MLP neurons of a small language model. Each row is named by its layer, matrix (up: input weights; down: output weights) and neuron, and shows model dimensions 80-175. Each number is 500 + 50 x the weight over its row's rms, rounded and kept within 0 to 999. Numbers have three digits each.
After each neuron's rows, "fires on" lists the tokens most often at its 100 highest values on Wikipedia text that the model never trained on.

L4.up299:392506479483490509520549487561553467428485552466461472489546584463572475590528518529418478453554416527570559511382448546461538482569483520440531570439533477431565542521433565500501440395454521500605455475461527533544530453464481536607535523546466524492429438481426442492587543599642493493
L4.down299:550531521574500532476563508353526559590478477481562440487493373535431528498518554472492507447399528537503466499560479526537515537498488532575477521469540538584503487453550499551519545536539512582464565545517479450402395490448497474459576508464475449532544474498534515607431333447472505416
fires on: "ation", " of", "\n\n", "\n", "ence", "inal"

L4.up388:555568522520527496496530542509586514527480527490519517451513429501507531489546437496527487533542459486561532458323506487457511476655555507455390552479558351461616519534526597490482382406447484510533500450538559479413464419460433509495408547565484545520486525444532453537553534496470589477
L4.down388:508529610476458437484458535439492443568484520514503522543541543551537469390497456378418495438520516471478507555545572485553418447422533507521420524494492542523523486536512467490440451582567521547552521412474595442433517489531464449441476537494475588631492501437436510499410447529578477465
fires on: "is", "\n\n", " s", " \"", "'s", "-"

L3.up353:513448482471536502419494576442433518548496505500539422477550482541557563427544426512419512534376540481557467584456495504462517514551511558482442545529411551528514562385521472461503511509489472470473369502542410439521523485474560458576452540528612465451473523467442482492547508649612499584
L3.down353:485567470546463510616488397564558458502540529510516544501451505452444387530478529472583490495619503513454532377512494529494484525434455446513572478512568498468465409579460523538527509467558530500512615454462564568493475472546451527484590469481395482561538450515608488476426561433405443474
fires on: "oy", "ice", "clud", "ik"

L3.up137:468512619482463529488485434551521486608504554483438457533502540511569380570595452490518503524477510419533418550458484496528488498499525539602467581432478510520512468644484442520398506569460660504500646489496416515428543521494558417532470498488493527515528516442521371467528436530535624475
L3.down137:558508392507510451526488545471509539447500429529516511465511477490410662473426570505480547453530490533495560444541592497458519527540506429418518434574516479519432521410467544487575475392592378520497360490502597497562450486472420531490501488520492496466501499536504604545433577454469390546
fires on: " had", " –", ":", "orn"

L4.up92:475477443474569561499548501585463520566486495472477512412505387588567475500467435542520508478552524514610405488436389464563525567572545511463547514517456488517572528505391485509533474478389457581570564491480528523455500528487539526486408428452543546486455530540511480537447566550498511548
L4.down92:519461518491503497486491574527577498535528597502524525439549467449516523510503448513434475563614485447575508510524483487452444494445468470428514456578572439507517490455514471570463461452521563488501502403477490504418531608445447499463467492602464460600500504558420493481538560520482590510
fires on: " n", "\n\n", " m", " his"

L2.up260:416462473566488507563435579472503432490591516554558492444564455535538550522522599437552414546538404532544454506477415492442548515504541492468595536488459620479605533509561486522560477533495493517544457482470439473585498575485489410391460396475530573521405469517548478518526526468501539586
L2.down260:569539526430512497458574409538487521523430489456465517558457527435433428508473438563450634457457548480443557502518521518581431494486466487525413502496532415523432469448445522506430516483561506475450535517514548513436490401482509577600551616495493385487600573451450483500482460534519455450
fires on: "land", "ight", " their", "hn", "?"

L3.up427:554466534495455522441506490578405459652518502487600451463463523564550423446546455589540499533543445472600522457486436499503544500560508557539575527399472507494491580528436419449439520466475594606459573462584514563571527420485545491561556538573485538477539608464497500555523441486484471563
L3.down427:478562465516575515552499510444582549337513519474387510526505501468459546549445543440460527494480548493393478513510577457515470517455511470457442476616526528575435456476595561504557526481558396424503412518434510412422462520541479511475425482437513469497500422545517465459429558494526533413
fires on: " had", "to"

L2.up311:532444467593522524511489480508504565490491516382473496484430501504493488401504425509409486435504516539455521549458472420542449529472469451510467471475520467563428466486545484448422471447453490492462385538492516557521450529494543472522571586481455493481407523464486517494506500529416509438
L2.down311:461514509372502473466468550498462466463549534607522522526567509551443555629511544514587537539530466466489461428601503546469512464535504478521528545506436538446517512593489501513497522532529538486533583490533517448444581397558401494488404418455537516505612454533511491497437545431561544530
fires on: "nt", "ased", "igh"

L4.up181:520501408516573511574511545504498513435511519491485457487490468462529455599654554435483482487460610415567582467502533520539496507593455536476507511478507552505515449476464617458510480414515408480531543596518473555442509439436403501528490548518502521494474435534440465565564463486516507355
L4.down181:507518581399452514475481510574508440489524567443503523493550489500488498368500487515453555480527456548498561556559574504400504474491478471455469521582524446484471532572599444516450515549424545472451444419472565408486502578596565499579499518609474454517615567476489458422483536449437453554
fires on: " Ar", " ar", " he", "ec", " per"

L2.up335:512412468512530488512523412517486469521527561439456467515449468581530461565601385499610488513498519581489472522545487489591516553471436476481469525502528414506638518539537466501494564472506524503422449518525534566514547491430570532580541543472508497427467463559466522482565501519441460475
L2.down335:455549542545502565514465607536561604498498485613557522467533564482427523478467573504415540427492464422512521454414548532411505448540559560533557485508502553500366523514471504477491497463497475518557536512521487366503515504584469481445467407502507534569574519529525526559437513546551524529
fires on: "igh", "amp", " per", "25", "30"

L4.up192:488461434624493544518506488506433543522475509491537586468466433524550510512487508484508509492393479473468468550446409499562496531496535632445603450542428551522572548579409484461483434516517537509510524516460443544557493448477516554558476433443565522456516514497448475519528448491549560599
L4.down192:490440608529427548533465551461453457445543542477478506506507453473500638481467472517429500485471417502536448439491481540361458524507468524529581408553477483416573519540518458455481395536533595464437551496502554483532534513580487568525394504535483599477437542466491553386550464577528490542
fires on: ",", "\n\n", "al", "ual"

L4.up141:525358460494463406530472554540454459442502551511518445524477520543511535488538571572528489401517412490603527474555516461534350468483484488505519450507488409572534514490423535482554510487571510508513572457529569475489450483505424466550518532593493480474485543522481593540488477517501533548
L4.down141:426595531474568565432507459503526544542462468446465531508520525429507533470507436427474483572502464548398503446378455537473572543513524529486499494499537556509465453500538508471424504544418413502481436536496411574487579502505632471534420488443518516548483514488552405476514508490515498459
fires on: " but", "are", "ow", "ue", "ens"

L4.up39:368391471485490504614512531471543542456499517455486467483534484499525511371447602466370434491474475458481556483453502439505507459548469512537432526502419533469507607471516530518562446487534542548572526583532446506619499537496459516543436449487462470490427535552454457588499429584502486530
L4.down39:570583541522481495476522471531445463534498461521490530536479533517420425614560424507660525488524489509513464516496522532503440571469466467524546432525548473495493422523513478446436541530496458423396472478503541463459497495537506473439537500499562561506551506532560562430479532405468557455
fires on: "ous", "gh", "an", " con", "hn"

L3.up82:509433470559532532490510405459431511590534472563560417495414481465485455539438552529514440480436595481545421533487505510592461477485539528477583433525459500452601503501499529496441441481591535561593564435437570447490446485399468507512495477442606529477529504500540441524578404480509534461
L3.down82:497429592567527435463471449466475491460587488543550513470481525500559511480452481512518517549504567441423560450479499516529472414490401519487575385495530447392502433428512490497521464484506528488410562538511525539426463475510500506516423530480491589535385480470499432471563421535544572523
fires on: "\n\n", ",", ")"

L4.up209:478599443546601515557532446536474471561448444469535460454463484570587485508525528441518463535534497483624451513447496498593466508659534529515482468487530465425576525603476521396541468465382490539528573473540532440426525522453482456529432452520491545422490490477492431589560501473522580456
L4.down209:584504587460562527575451523537491493574439584486574398513465417560497458495502437467473572469509503465513463511645514459539438512511530526503563450534486466515555543500461524474627496468555474493586431428521489494458473574489428517487562492538438519563500554532482462488596508443458514502
fires on: "\n\n", "-"

L3.up474:415435425522545539531554506590481482521542482505459487402510524561597404465466462432572462540491523419530456562433449561557460565527500571453483539455417507497513559612472477461487494525460466488549545601503565575474489486466622518534419420500584529375481522473461538583578545505493462500
L3.down474:425507400530427566509481518558496441510551575442482560494472547489582482449524404468556470516459475435463538452479501523520520580494438544367574489436437480542584478517533501476546552593539431528503619497457483542425549515472492502504476500584567477424543478497540508492550476500474530491
fires on: ";", " their", "|", "-", " his"

L4.up21:484438416468570447516548449526561485567497433552459443441549506479516499447537612412540465538502666520546464542460455566505489518525555456438468583502443581505423513547430593440466553479596568490576437462464514463520478560447395441500456510534483508420499537537469454557524447526552482549
L4.down21:536538503492520477537419535474518494528533386588491474539521515428468539465595547466550483510474587521465492458446536550505497476616492466517459515580494500472555504532399431510494571512528538495523392537542569497456490489574401548587475475512524508496499494546554582468381506463459421565
fires on: " F", " J", " M", " C", " S", "."

L2.up198:527558408469533470536526457423586498504510400487509364536488464406403487501474536424456433500543571524485553466515574575515454383525523517387510507528546478428455461546458534501537375510568530493560519562448503489581513449496463485491480527575562444525497458501492469456606406553482530551
L2.down198:527460598522445547487491584525446470494472578508481612514544569568609528492517467570566564496459419493495470562487411453484546582467514457603464515477432502584571543446560513491463613498430426533433487461532456539429484549503503501485528513444474515457499554471505515583401588428515469424
fires on: " also", "|---|---"

L4.up542:389527437517541550620500450472402506512527465547469495516524468470506528513480486392498474449572502505480440533487486492554439538474550533488576497589464482432703555571448477411500501480423457446471499501460562438529514512514491537519473416535537557425491483561588461521446460418542589582
L4.down542:621481587501553413421429492579565467388553561538471538480489422514458479471551484563480526524440518499525524434489475425459501504490506406590466518512400517566362460538488557578456545603490526537515507521527518570459520505455551464477488449466438447490462511483476515462576564539439465432
fires on: "at", "y", " ", "-", "om"

L4.up261:480559456448533433515511474377441529536541466536490561521569468508515444524490558480531423505579512495563453465526481411607479571540509456485394451523484505492555547484474495403468526501464467493420536430501470417519497561488504446448496512473553445451568535538527550581442482430596510508
L4.down261:496470451489432519507498488559517550582415510513523496547485522410365597517507494497450554481427595559467475482427502624505496482492496498478499502566535506479493455513479555548587452514577533605511479512405532632531476418484432521582543487524510561420513578474550473513484403617419482496
fires on: "an", "orn", "it", "on", "ork"

L3.up165:431415524446479491566486567523473458506577544419544439501545493505505384435497599485478557486575491504516516430410418497476571427521530453556527463391526512545473555537503508492498432524512591493526520527511438562579564547521547429506505538562441478495379550444411476618622511591512510462
L3.down165:583621539575497487463528422415465520486455425592452508482447521532481572554532451473541466464434515475472486594633584529546410554475467539510496540542493447479508423451541467503499574483542462497525525435477500438494392486515449518527478479404549567514563497576555483418389447451469516495
fires on: " had", "ver"

L4.up272:477493485473527512584518483419539480513493540442476504495609521443567447389527548469554443522525522508570488432495450470579530501512430456445516541527480397366500542578496535467501506493467562465517552476528512442495522545516499440505474522492472528424500478533446476539457537532476468528
L4.down272:548547522472423469474447494514484515537468550566513482464470544536473494563504525498513604521472404525478492544536576501475420576576532515532557446565518633569551485441517527493418458515524502597536392540498504500546529452434543581449569422537481501560489567508533469472567400409482495485
fires on: "g", " the", "erv", "ork", "orn", "k"

L4.up559:405448487462567499543440521563470643473539409519459498494474526501459467525536522584491432493531517541510550582423466538514564595467561471493550547529521486502553551583496524476566491511499520563601480541528519501523559546389471460518448444595449525450434571550469528460476509523518463550
L4.down559:549484505525415466531569524385475414563505533487597511536505529490532525514473522510537581485510486470528473415477541489559470495545402479437446406541463452495431484494456513557453563479464562442398489559480516550470397503510499560511542550393520479581594450507505471524425488493530487470
fires on: " F", " f", " P", "lect", "m", " M"

L3.up253:482417436513499529564526535477414560573550434579512568478431515455505442489478469478485519490448533539479420527432441550580473461476504548489598434493495537592635524471469498513510451481490526623591484566445522445559462391430497612534519428425565517450492529591510540500547457474488518561
L3.down253:488501505550545555539522464516441521486563430592582538520518482464625518506481482509460494463470427452512439498412486495454500497439539560482510513451510488519479562473518484540503447439546631619630467547476511440510441430502450516502461410572421552542494537598541455471500492573541520562
fires on: ",", ";"

L3.up283:477431453487485533439548556522491504495461415496508572423555503477618438436634549528463458515477500423492502536514376530426485371531467541486546491412474588479434554431446493472557517502478492528538456547484463613535603519501563548535432500471527542514469575563447469512467525488500461525
L3.down283:549581530498530434516437427482519548483517600544506468587486485533458542575354452422519546500561525563528479489446594468578523629464549488519469549644520455522541458568584488489491485461547523514472528476506571408455413494442470452445532499539493454483536435449564519467490501456509505481
fires on: " her", "oy", ":", "clud", "so", "7"

L2.up204:339429488491589477536534463527507527447504432552539396487458441440547479476507456473541451586482527576519513479474523519582512459544548491530527476465501467433567423586427502497558539466498554429541391484483473528539590525574514541487530450608440408473494532574420563480542397513495541466
L2.down204:635543534505467598499444479484483504568516609480470503544517541577485512519449548542457534446550489406478468485452426491433534579516420514522457525562548498615426565530542498492434486515503400567424527564505508471514407557425517454515442482477529573492458481426580504532463594467530490458
fires on: " ro", " also", "ober"

L4.up87:472500520549521473491507449494497550486619384477482514517433515472530533456526553566538472573487494580511449486423425536513554504484484481448616536579455532447554495482392464472569492448439506489551461535530436461486512444549531449567509510586516499416481406558468476563573469492619443508
L4.down87:496466486443548566451571539420502520457426468412598437479529447507471550491411480436441503398415408463565491518472511452429470494492570578529452557524465523556522515573520530400506488521477448485524478531502584490508512545492523513407576623410558467544513521540592469460582521513531490477
fires on: "ment", "ence", "ation", "}", "ations", "ory"